Weights of a small GPT-style language model, trained from scratch on English Wikipedia: rotary positions, a variant of Muon for these matrices.
MLP neurons of a small language model. Each row is named by its layer, matrix (gate and up: input weights; down: output weights) and neuron, and shows model dimensions 64-127. Each number is 128 + 32 x the weight over its row's rms, rounded and kept within 0 to 255. A neuron's up and down rows have the sign that makes its largest values positive.
After each neuron's rows is what it responds to, as a language model described it from the Wikipedia text at the highest values.

L2.gate860 [ 81 196 140  63 118 164 150 142  77 140 146 126 150  87 178 167 117 174 145  81 140  95 148 181 152 136 110 103  91  71 103 200 154 166 144  68 131  92 116 146  78 182 191 112  94 129 148 144 104 113 148  72 163 148 128 102  98 125 158 132 168 142 163 146]
L2.up860 [128 174  63 133 146  84 153 158 132 154 128 126 126 129 116 129 140 139 130 150  98  74 127 122 101 134 170  88  93 143  97  94 124 130 174  89  95 151 156 112 108 200 153  93 109 149 124  97 119 128 164  60 158  85 134  86 156 137 143 118 127 117 146 133]
L2.down860 [139 112 151 121 135 114 111  69 138 118 133 144 176 229 150 126 173 103 192 127 109 127  67  83 190 132 175 155 157  84 124 144  86 100 116 151 132 146 105 112 175 119  94 124 115 178 116 123 150 125 128 170 127  69  79 157 148  96 113  54 132  80 141 102]
Description: Final digit of four-digit years in biographies and histories, mostly clause-opening "In 2002 he/she", "In 1933", plus the comma after years.

L3.gate78 [117 148  67  60  84  77 192 186 109 143 153 125 148 156 157 108  90 127 128  82 134  88 115 154 144 134 146 124 113 103 159 131  89 157  70 127  84 116  75 150 143 129  88 122 155 125 133 108 148 111  64  48  41 160 161 155 151 198 206 128 139 115  97 113]
L3.up78 [ 72 139 119  37 131 102 181 171 106 121 135 133 132 171 153  91  80 152 138  94 164 162  92 112 135 156 154 128 153 140  97  60 105 153  79  54 115 119 111 140 129 146  59 123 159 126 157 142 149 141  65 109 134  94 157 139 127 129 109  44  92 132  85 100]
L3.down78 [109 142 122 127 117 106  96 137 100 101 146  30 125 182 137 139 103 177 115 155 131 122  62 143 139 148  67  80  62 169 130  93 158 140 156 149 113 134 131 105  90  98 198 113 111 135 145 117  74 119 100 126 140  81 118 120  84  92 139  76 139 112 119 186]
Description: Final piece of a personal name split into word pieces, mostly a first name followed by a surname, such as Steven, Helen, Mary.

L6.gate642 [144 121  92 138 115 180 143  93 162  53 174 101 191 112  86  81  95 148 155 110 197 143 109  69 115 173 145 107 206  83 141 120  92  94 127  95 119  82  74 185 131 141  81  70  49 175 101  88 120 139 187 153 146  77 103  98 134 172 135 180 158 132 119 169]
L6.up642 [ 92 136 168 142  99 173 115 130 124 123 144 108  80 124  88 164 132 148 165 160 142 173 175 140  77 140  86 112 131 107  88 152 127 113 109 119  65 108 165 150  80 104 129 104  82 140 134 160 151 179 164 102 183 124 151  74 119 124 145 131 129 174  84  96]
L6.down642 [104  74 186 133  76 130  99 105 216 124 168 132 182 164 124 162 105  71  28 143  94 138 142 116 122 122 161 107 174  94 103 138 117 104 146 114 134 114 192 132 136 144 100 172  80 104 173  73  70 149 118 120 102 128 146 153 114 126 143 133 130  78 153 184]
Description: Commas, colons and "of" that come just before a state, region or country name, as in Montreal, Quebec; Communist Party of India; State: Wisconsin.

L6.gate110 [ 38  96  79 164  95 117 146 141 121 137 135 152 157 166 168  86 154 102 125  95 172 105 141 137 122  70 199 113 146 130 130 160  63 162 178 148 127 131 135 118 102 150 138  99  64 109 120 171  78 162 103 111 132 112 135  94 122 169 142  77 147 130 100 169]
L6.up110 [124 157 168 129 129 103 162 137  84  47 148 145 127 119 160 123  94 135 140  74 116 175 116 164 106 153 110  80 127 133 164 156 121 113  94 143 203 133 147 102 102  90 173 114 129  83 144 136 131  98 170 118 120  98 146 107 152 153 129 131 185 162 170 124]
L6.down110 [108  89 141 113 139 165  89  62 121 114 140 127  93 163  81 161 112 159 133 150 128 137 180 152 116 154  90 100  56 135 105 108 165  58  90 131 103 103 176 150 120  60 167 159  98  90  91 142 133 165  94 117 187 137 131 102  91 137 122 102 122  82 165 108]
Description: Final piece that completes a word or year just before a comma or period, e.g. the last digit of 1914, plural -es/-s, or object pronouns like them.

L3.gate866 [131  70 111 102 189 117 142 127 139 147 135 135 130  94 137  99 163 117 171  94 110 165 150 160 165 169 180 125 138 162  73 104 101 117 168 196 127 108  80 146 132 127 103 171  95 190 148 131 138 113 104 106 192 146 152 101 146  91 165 213 107 116 131 124]
L3.up866 [145  76 115 132 213 109 119  65 182 174 111 143 140  88 140 132 119 130 145 140  38 148 107 136 204 160 192 148 104 159  55  98 132 149  93 176 134 117 163 117  64 138 127 190 101 178 115 117 140 158 159 163 129 151 149 127 146 105 200 180 164 139 134 125]
L3.down866 [112 110 108 134 103 133 131  88 113 191 165  68 128  86 159 141 172 145 120 148 130 113 129 212 124 125 112 117 127 175 155 146 108  83 101 112 200 116 117  78 168  93 128  79 132 103 127 141  88 118 182  91  89  79 159 129 109 143 135  39  89 133 186 184]
Description: Final piece of a finite transitive verb (often -ed, -ing, made) just before its object or complement, e.g. prompted hopes, causing the, made it.

L6.gate601 [113  91 131 105 127  87  95 153  79 104 116 138 147 117 162 129 118 112 147 169 190 111 135 110 131  94 122 122 137 161 108  93 110 138 141 114 114  87 109 132 118  97  95  52 119 139 133 154 147  83 144 132 146 170  99 162 154 121 143  80 130 121  72 143]
L6.up601 [129  88 194 130 136 169 120 151 135 152 101 115 110 169 174 165 122 165 163 130 145 149 146  98 118 154  98 113  96 180 173  62 175 145 139 107 160 134  89 102  91 107 142 160 101  99 167  86 131  86 146 133 129 188 117 114 123  79 201  77  69 115 120  99]
L6.down601 [156 108 132  87 138 159  91 233  52 115 107 161 119  99 174 127 146 133 133  59 138 149 175 156  94 123  66 151 133 178 106 137 150 176 152 165 140 180 130  93 166 152 152 105 142 121 157 186 142 137 114 139  84 152 101 114 106 147 133  86 127 121  82 117]
Description: First pieces of dates in running text: circa/c. before a year, day numbers before months, year fragments after in/from, e.g. c. 1625, born 19 September, from 1919.

L6.gate128 [115 134 117  94  83 146 103 114 177 115 188 150  97 107  87 167 138 100 166  86 130 135 146 160  98  99 174 164  77 108 101 106 124 107 134 126 105  99 159 111 108 127 102 134 194 124 112  84 152 112 119 143 129 128  61 123  93 140 150  90 180 110 142 171]
L6.up128 [166 126 110 129 154 169  65 157 162 123 125 133 156 124 138 122  96  72 126 116  79 100 112 171 127 104 162 133 143 163 179 172 165 174 153 154 132 156 169 143 154 112 163 204 167 145  59 169 131  89 121  88  77 132 139  76 108 131 126 153 114  96  61 133]
L6.down128 [ 96 149 136  95 126 147 112 114 169 104 175  77 146  46 123 141 139 108 110 136  56  75 169 138 135 129 138 149 101 170 149 148  92 134 118 162  99 170 117 110 162 114 107 137 136  83  69 170 141 102  55 155 142 111 186  90 174  95 130  73 123 125 103 100]
Description: Short word-piece tokens inside a longer word, where the word is already predictable, e.g. contr(act), serv(ic)e, Ac(t)ress, t(ank)s.

L3.gate476 [106 101  97  77 162 138 181 149 142 129 180 127 133 123 114  97 100 138 179  66 161  83 160 145  66 140 125 164 138 120 141 127 134  87  75 145  95 178 101 120 152 120 130  93  61  98 115  76 117 155 127 106 150 154 109 122 134 146 152 137 132  96 156 133]
L3.up476 [121  94 113 155 100 164  82  97 124 116 125 124 166 121 134 101  74 106 184  99 109 153 153 138 100 152 134 146 194 105 118  94 107 118 131  91 187  90 113 160 146  88 107 136  76 130 125 201 138 198 141 118 103 186 162 147 167 163 134 159 105  67  61 141]
L3.down476 [149 145 153 137  95 167 102  59 159  95  74 109  93  96  99 119 157 175 158 160 102 118 171 127 158 118 120 105 166  95  96 140 175 154  90  81 168 141 157 188 163 115  93 121 116 105 102 204  90 156  92 178  67 187 154 164 184  69 168 164 161  89  54 126]
Description: Word-piece fragments inside longer words, often consonant clusters or syllables mid-name, such as str in pastry, es in Minnesota, j in Changji.

L2.gate259 [108 127 127 151 136 108 153 144  97  98 163 125  95 108  99  96  82 100 128 107 129 104  54 140  91 134 149 143 135  72 151 117 111  88 103  82 144 109 144 126 158 151  96 136 138 107 104 111 101 137 176 128 110  91 139 153 135  90 115 135 168 116 113 118]
L2.up259 [ 97  89 169 169  71 107 115 122 134  94 185 169 165  95 131 120 128 107  84 134 139 111 152 165  94 131 103  58 216 137 111 167 146 120 168 190 138 149 113 163  98 192 125 121  97 112 111  70 108 153 121 158 156 145 162 114  73 139 101 110 205  74 129  83]
L2.down259 [144 157 133  65  94 121  44 146  83 103 104 153 153  81 156 163 122 100 179 147  80 114 175 130 129  88 111 140  79 143 133 138 157 147 141 111 152 139  87 135 110  73 120 125 134  73  82 137 149 114 100 163 149 145 145 144 151 101 148  91  93 157 119 199]
Description: Final pieces that finish a word split across tokens, mostly -ation as in Conserv-ation, communic-ation, transport-ation, plus rail-road, relation-ship.

L3.gate477 [138  91 100 164 110 121 175 105 105 234 171 134  85 189 177 144 148 141 120  80 198 121 137  77  98 117 150 116 111 122 117 131  72 150  89 154 144 117 109 211 115 144 135 118 140  90 176  66 115 126 142 115  83  98 117  81  61 122 120 103 151 153 101 116]
L3.up477 [110 180  98 150  99 138 122 103 131 134 125  92  85 131 154  92 146 166 161 172 193 164 107 126 130 164 136 107 101  99 158 154 152 154 119 146  99  71 101 171 159  88 100 125  67 108 135  92 115 193 126 142 133  90 163 126 116 120 112 187 211 155 127 113]
L3.down477 [101 149  82 122 198 143 174 124 133  91 158  87 156  94 146 105  56 135 140 165 175 122 121 114  83 137  82 141 134  99  93  96 180 118 110 142  68 120 104 109 138  90 131 108 152 128  91 130 145 187  77 107 168  61 118 125 137 150  65  93 114 146 148 138]
Description: Commas or separators right after a place or person name, mostly venue or town before a wider region, e.g. "Arundel, Sussex", "Parken Stadium, Copenhagen".

L3.gate284 [140 127 103 163 186  93  65 105 132 153  96 213  73 116 152 106  90  89  87 113 178  99 137 168 111 170 141  98 125  97  82 122  84 133 143 158 176 125 165 169 189 106  81 116  64  81 164 112 182  97  41 127 100 186  86 155 103 160 124 107 154 107 116  86]
L3.up284 [112 109 153 203 138 144  58 146 128 107 126 163  92 101 119 126 121  94 119 169 140 119 129 204 151 196 131 144 130 152 106 141 130 124 122 168 151  95 152 116 154 118 145 149  72  96 151 145 144 189  90 150 110 193 154 161  78 136 145 119 148 114 125 114]
L3.down284 [156 120 113 153  78 190 193 142 154 102 148 108 148 126 131 135 154 130 118 164  82 129 109  86 112  65 117 162 145 140  91 122 159 111 157 121 121 121 153 125  95  86  51  81 160 122  87 136 104  65 162 113 122 127 133 131 177  71 145  23  82 149 129 152]
Description: Final suffix pieces such as ic, al, ian, ite finishing an adjective inside a multiword name (Gothic windows, Episcopal Church, Socialist Party), plus name-internal hyphens and table pipes.

L2.gate499 [ 82 132 130 120 160 100 156 120 112 102 187 114 134 101 168 150 174 119  98  71 162 163 153 155  74 172 163 149 129 115 136  89 114 150 110 145 124  65 118 152 112 166 141 147  96 166 212 133 112 116  69 185 148 112 133 137 104 136  88 189 110 110  99 134]
L2.up499 [134 131 139 113 187 125 142 117 145 145 123 102 173 111 131 125 117 139 126 138 173 117 140 116  82 163 148  87  94 127  84 132 156 128  77 163 132 101  86 194 150 159  77 127  84 103 106  62 141 169  81  90 111  97 149 114  87  98  74 133 124 157 172 143]
L2.down499 [ 95 152 127  75 119 164  99 135 141 107 111 102  93 150 161 105 107 178 131 151 189 118 106 142  86 115 125  96 114 158 113 103 160  75 120 135 102 129 111 127 157 143 108 120 161 187 146 144 117 135 104 103 107 115 175 139 130 147 155  54 151 138 111 135]
Description: Final word-piece that completes a multi-token proper name, such as Dolph-ins, Willi-ams, Frankfur-t, often followed by a comma or possessive.

L3.gate214 [115 143 168 139  76 103 152 125 160 162  90 131 108 169 142  79 109 207  70 134 117  83 123  71 111  93 133 143 149 130 141 151 115 171 129 107 131 163 128  67 120 115 126 173 146 146  58  87 132 175 172 146 134 106  94 100 117 205 114 198 129 153  71 133]
L3.up214 [100 124 151 147 174 126 143 142 164 165  63 146  93 158 118  97 149  50 125 155 190 136 115 133 117 115 121 125 124 140 125  87  43  90 135 123  83  49 133 133 135 111 166 182 199  89 138 166 113  57 128 126 127 193 105 137 143 119 134 169 151 161 153  82]
L3.down214 [149 133 110 159 101 154  95 120 171 147 125 167  62 126 143 132 104 134 106 115 146 160 105 145  31 199 125 144 124  94 179 111 202 120 165  87  62 132 119 109 112 131 200 140 157 126 137 168 142 162 159 139 168 161 103 123 114 131 119 211 100 113 140 105]
Description: Articles, number words and possessives (a, two, three, his) opening a noun phrase in biographies; also pipes after "Votes" in election tables.

L6.gate91 [138 120 124 155 104 108 158 132 151  84 111 125 117 103  96 122 204 121 161 147  88 143 123 133  47 142 106 109 126 169  97 103 121 140 117  97 169  77 139 100  92 138 127 100 168 141 159 125 110 119 151 109 127 170 131 167  96  95 145 101 101  95  98 110]
L6.up91 [176 154 121 152 161 164 126 139 139 180 113  97 103 122 111 162 205 174 119 151  70 136 115 108 148 174 108 126 141  89 130 103 143 131 128 166 116 174  80 126 145 167 165 163  91 115 157 138  71 141 159 160 127 193 126 102  57 163  48  94 101 160 123 117]
L6.down91 [113 169 147 148 122  88 131 146 130 104  75 185 117  95 151 150  95 106 147 143 139 166 184 105 125  95 151 149 154 182 123 154 135 196 114 147  94 122  87 143 142 111 160 142 128 148  93  30 175  98 112  93 141 140 152 139 105 123 131  89 117 136  71 171]
Description: Possessives like his/their before career firsts (his first win, his debut), plus opening word pieces such as con-, b, ob- in split words.

L6.gate482 [134 142 179 133  74 128 142 127 143 107 144 109 142 162 159 133 117 162 131 155 131 155 131 107  99 102 164 143 127 120 157 139  68 174 109 130 151 175 106 102 104  93  74 114 122  30 158 115 151 159  93 184 189 130 136 134  95 118 102 199  90 170  95 150]
L6.up482 [139 122 127 145 135 104 187 147 153 124  95 131 135  85 138 155 135 177 178 134 136 170 186  93 165 149 152 165 139 151 174 139 104 187 122 128 111 170 152 116 126 119 117 125 150 123 134 143  77 180 146 153 115 130 149  92 119  97 121 226 109 166 162  82]
L6.down482 [130 179  98 116 147 168 132 141 109 165 144 112 135 119 146 174 126 124  86 113 188 118 109 129 164 157 120 137  66  96 132 167 159 177 117 190  58 125 161 124 128 146 146  98 177 126 170 167  98 136 121 112 146 176 130 155 108  93 101   8 104 130 168 115]
Description: Final piece of a word split into several tokens, mostly in list or infobox text, e.g. Conserv-ation, resid-ing, visib-ility, Ezequi-el.

L6.gate979 [ 71  81 113 203  81 106 111  98 109 121 179  92  93 126 133  90 124 128 114 135 134 111  90 130 106 122 166 119 130  76 134 129 107  84 103 117 130 155 129 125 125 118  50 108  95 149 114 138  86 108 110 130 111 143 167 118 171 152 156 222 131  88 101 128]
L6.up979 [118 100 149 100 202 139 119 143 104 123 120 113 111  85 139 143 126 172 145 155 179 137 121 142  81 168 115 157 144 125 158 146 133 120 118  82 129 101  96 144 176  96 108 145 203 151 138 199 132  95 104 100 147 160 123  51  83 188 121 132 171 121 174 138]
L6.down979 [112  93 135 159  45 129 129 163 164 123 140 112 130 164  94 180 123 153 121 109 102 106 115 113 147 101 150 115 164 103 155  90 140 105 168 163  87 126 140 105 111 154  96  80 103 150 123  93  76 156 160 180  98 153 186 136 115 100 188 137 148 112 121 134]
Description: Subword pieces inside rare proper names, mostly surnames in lists, tables and cast or results listings, such as Joh-ans-en, Rober-ts-on, Lar-s-en.

L2.gate852 [123 108 106 131 120 138 149 163  90  98 201 135 119  74 110 111 133 137 121  98  87 127 191 132 127  81  94 180 103  95  86 161 113 130 163 118 112  82  58 141 101 155 124 119 163 155 116  92  48  90 116 149  70 139 133 132 116 152 133  83 113 189 161 132]
L2.up852 [131 105 130 158 117 133  85 116 145  78 136 124 120  74 175  92 113 151 146 108  82 144 157  61 132 122 134  88  79 121  90  75 129  95 108 183 152 140 144  91  87 142 103 126 160 121 168 158  81 159 124 129 108 138 125 162 120 107  93 161 111 169 160 133]
L2.down852 [114 190 121 151  71 155 118 134 159 102 133 131 120  96 137 182 150 152 181 128 116 147  84  91 172 160 122 144  48 128 121 192 175 121 163 142 142  89 131  75 142 177 125 108 197 142 145 139 122 131  80 139 127 148 159 134 114 157 170  54 150  73  90  63]
Description: Possessive markers before a possessed noun: the apostrophe in plural possessives (workers', Drivers'), the s in 's, and possessive pronouns his, their, its.

L2.gate943 [148 146 141 125 149 187 128 158 141 114 108 127 104 115  83 140 187 106 202 118 120 148 109 182 136 180 149 119  89 145  82 111 102 138  82 171 106 140 117 165 179 131 123 143 119 181  91 177 159  71 154 130 121 118 154 103  63 151 192 133 128 117 107 142]
L2.up943 [156 122 167 133 157 103 128 154 122 100 139  94 151  59 115 138 162  94 203 129 134 137 108 123 167 125 158 113 125  77 125 117 194 147 103  93 167  94 115 147 182 168 177 107 131  82 101 117 146 123 119 188 115 197 152 147  83  97 168 181 120 119  93 142]
L2.down943 [125 100  66 115 175 159 134  93 107 154 102 137 128 119 111 111 118 132 159 183 120 117 102 127  90 117 144  95 123 140 107 148 119 107 151 172 109 107 141 189  83 108 201 155  77 142 139 147 103 102 127 116 142 127 145 149 140 109 110  52 185 121 133  89]
Description: Last piece of a verb split into several tokens, usually an inflection ending before its object or "by", as in re-place, accommod-ate, indic-ating.

L3.gate491 [122  81 159  77  93 158 107 132 111 169 150 156 112 128 127 173 133 140 191 130  68 103 145 122  87  76  74 158 112 166 180 156 132 189 122  93 150 171  83 166 150 157 135 111 110 139  98  78 152 142  75  44 138 106 164  57 144 166 150 174 194 171 133 108]
L3.up491 [184 105 103 107 128 165 136 127 124 168 102  91  78 112 122 109 159 105 115 113 129  59 138 177 115 130 121 156 137 163 183 136  87 104 122 129  93  97 167 158 150 131 161  98  97 116 142  73 126 142 146 114 168 118 153 130 184 158 120 101 115 139 177 174]
L3.down491 [149 110 118 182 191 139 124  98 102 113 159 133 131 177 161  87 120 107 108 141 180 125 140 204 139 154 129 148  53 121 147 126 152  91 104 119 118  85 155 142 134  76 125 109 127 157 190  67 139  98 135  97 104 118 138 122 177  96 141  76 107 154 173 125]
Description: Final subword pieces that complete a multi-token word just before punctuation or a line break, such as spec-ies, popul-ation, gener-al.

L2.gate969 [111 158 203 121 143  75 130  26 110  85 110  93 125 139 129 137 105 174  96 132  94  92 112 132 166  56  86 125 171  51 169 170 105 142 132 129  95 138 112 133  80 136 114  99 131 162 115  91  94 117 137 108 117 154 143 120 106 127 137  77  95 162 152  99]
L2.up969 [124 120  82 133 103 127  93 130 169 127 180 178  65  62  63  91 178  71 143 168 146 124 144  64 188 159 106 153 103 110 116 125 143 146 150  85 105 116 177 172 145 182 144 121 159 141  71 113 113 119 133 145 128 108 141 127 150  98 117 189 160 148 111 102]
L2.down969 [138  89 134 227 106 138 139 142  95 128 165 119 118 110 135  68 127 134  54 118 111 138 176 103 109 139 145 122 170 100 122 152 105  81 122  93 133 148 107 117 146 131 101 137 160 116  77 156 135 154 160 115 132 110 152  71 146 133 162 209 173 101 166 147]
Description: Middle word pieces that follow a fragment ending in c or ac, completing words like Ac-t-ress, sac-ri-fice, struc-t-ures, Cric-in-fo.

L3.gate348 [ 83 122 154 157 111 216 156 143 141  56 141 149 118 122 131 130 160 142  96  61  85 199 149 109 114 136  91  97 140 174 145 134 142 137 105  93 158 119  58 184 131 134 146 130 150 153 155 142 127 163 133 159 126 175 172  84 162  88 197  98 151 123 102  93]
L3.up348 [163 128 146 127 159 146 130 144  94  96  84 167  78 109 138 172 218 161 117  82  78 118 133 200 124 115 135 159  81  94 154 117 104 127  82 112 191 122 106 150  57 106 145 103 103 159 151 109 148 118 136 128 159 127 100  87 119  56 162 136 120 144 112 113]
L3.down348 [141  91 117 137 141 107 121 120 126 127 117 163 177 147 130 177 127  87  76 124 140 139 104  98 163  46 135  95 168 163 155  85 165 122 138  81  75 102 124 130  71 126 120 120 127 100 159 159 140  44 119 107 104  89 136  97 149  91 196  17  90 128 124 108]
Description: Last subword piece that completes a split word, usually just before punctuation or a section-heading end, as in Janu|ary, Episod|es, Produc|tion.

L6.gate472 [ 83  92 140  86 119 138 119 112 159 165 135 139 141 142  93 100 135 121 109 137 195  55  99 124  86 148 137 134 123 149 123 157 127 148 122 146  98 104 122 128  86 171 150 136 134 108 110 105 163 144 156  96  94 133 138 117  97  91 112 102 180 111 140  93]
L6.up472 [139 142 167 155 119  92 103 127 138 113 170 127 123 128 160 171 142 139 119 122 152  66  84 115  96  87 158 172 189 174 151 111 127 148 167 132 101  69 100 148 141 104 148 118  96  93 111  78 130 181 127 114 118 164 166 138 172  81 114  86 144 173 141 136]
L6.down472 [158  73  70 119  85 126 115 157 143 119  73 140 123 111 116 132 113 152 107 119 125 161  94 165  86 114 131 190 107  74 116 170  70 145  67 148 170 124 109 174 130  80 137  79 109  86 174 137 167 157 135 132 151 125 116 198 121  99 116  40 146 109 140 146]
Description: Last piece of a split word, often a religious or national adjective modifying the next noun, as in Bapti-st leader, Sovi-et officials, Episcop-al Church.

L2.gate347 [142 131 131 100  96 116 176 139 169  68 133 112 161 107 120 135 153 159  92 111 108 139 180 158 117 129 131 117 144  95 135 155 130 174 142 127 149  91  92  97 151 164 154 129 158  99 100 134 120 105  70  65 120 118  72 127  92 177 147 118  73 167 192 163]
L2.up347 [ 78  58  75  73 139  99  64 152 139 106 105 158 152 140 172 161 142 106 142 188  83 150 150 138 116 118 162 137  63 172 113 166  98 138 132 156 162  98 125  36 145 115  69 157 147  98  77 131 139 136 113 139 152 139 178  78 136 110 123 116 146 167  97 112]
L2.down347 [185 105 157 111 162 101 116 211  86 161 102 118 122 123 178  95 118 111 124 121 153 138 133  95 117  93 115  96 114 124 134 138 122 149 108  78  95 187 113  85 136  97 160 101 139  88  89 133 132 163  82 118 164 119 165 145 152 106 139 114 101 111  84  95]
Description: Periods closing the last sentence of a paragraph, just before a blank line (influence., Nashville.), plus apostrophes in I'm, I'll and abbreviation dots (D.C.).

L6.gate789 [141 111 153 130 179 110 132 115 110 162 153  66 191  82 141 116 133 171 164 173 118 107 116 124 171 176 149  95 100 127 158 135 107 126 143 129 148 142 142 112 162 155 155 137  79 165 122 117 110 127  83 146  92 133 128 171  82 113 120 124  79 171 120 136]
L6.up789 [156  61 124 146 161 120 128 103 171 148  63 129 209  96 102 165 111  83 127 165  88 128  84 169 100 162  73 110 136  99  99  80 104  88 128 134 140 127 105 159 161 134  89 111  90 138 159 166  85 101 127 106 161 150 141 151  55 148 110 125  91 144 152 111]
L6.down789 [114  90 122 159  96  97 110 103 152  94 144 158 134 177 137 105 138 141 156  75 102 140 191  79 145 132 115 108 158 133 155 214 144  89  63 161 168 170  97  96 164 113 117 149 194 109 116  94 181 149 146 130 181 127  92 141 110 156 113 162 217 161 122 125]
Description: Pieces of verbs, often mid-word, right after "to", "who", "which" or "not", such as evac|u|ate, pre|v|ent, app|ear, served.

L2.gate708 [127 150 167 133 122 123 144 112 117 149 167 171 120 119  78 124 155  81 148 104 127 103 143 122 143  88 117 166 148 159 100 140 111  91 144 169 128 116 134 183 119 156  95 164 138  71 185 112 116 118 102 156 112 116  93 108 111 115 182 151 255 109 180  87]
L2.up708 [ 80 155 109 116  90 136 150 168 104 125 155 146 154 141 141 129 153 121  94 136 158 101 146 151 199 144  52 147 148 113  85 142 151 129 201 109 169  80 123 127 124 155 116 141  88 138 110 183 148  74 121 124  61 135 138 103 101  80 163 117 226  96 144 165]
L2.down708 [154 105 205 155 125  87 113 151 122 113  60 113  97 144 107 207 147 150 100 168 139  86 149 116  94 124 126 187 104 138  97 162 157 149  75 147 197  93 125 107 151 111 134 103  97  71  85 133 146 111 177 131 168 108 125 105  52 132  74  69  65 132 125  73]
Description: Closing suffix pieces such as -al, -ary, -ial, -an and -ant that complete a word split into pieces, as in artificial, military, politician.

L6.gate912 [121 121 102 116 115 120 111 136 150  66 134 146 102  52 129 129 141 129 129 199 159 167 123 147 146 112  82 135  98 133 148  48 140  86 147  84 115  91  53 174 180 120 203 185 137 166 129 100 135 154 155 111  68 151 114 106 127 111 171 142 138 152 117 150]
L6.up912 [133  88 175 127 152 105 167 119 153 171 134 109 155 133 102 142  90 123 146  99 130 114 168 107 123 171 203  97 175 154 106 145 105  62 153 131 100 107 178  92  96  97 178  97 148  80 119 118  59 111 133 120 149  76  88 153 115 137 138 162 170 147 154  84]
L6.down912 [131 144 121 168 156 127 153  85 117 104 176 121 163 118 118  92 166  98 124 164 139 104 125  89 118 189 102 118 101 159 127 139 171 120 104  90 128  68 153 100 132 111  99  97 122 169 165 144 107 122 105  85 136 152 148  87  95 116 127  80 126 134 182 145]
Description: Closing pieces of nouns, mostly plural endings, before a comma, colon, pipe or line break, as in "Synonyms:", "voters", "allies".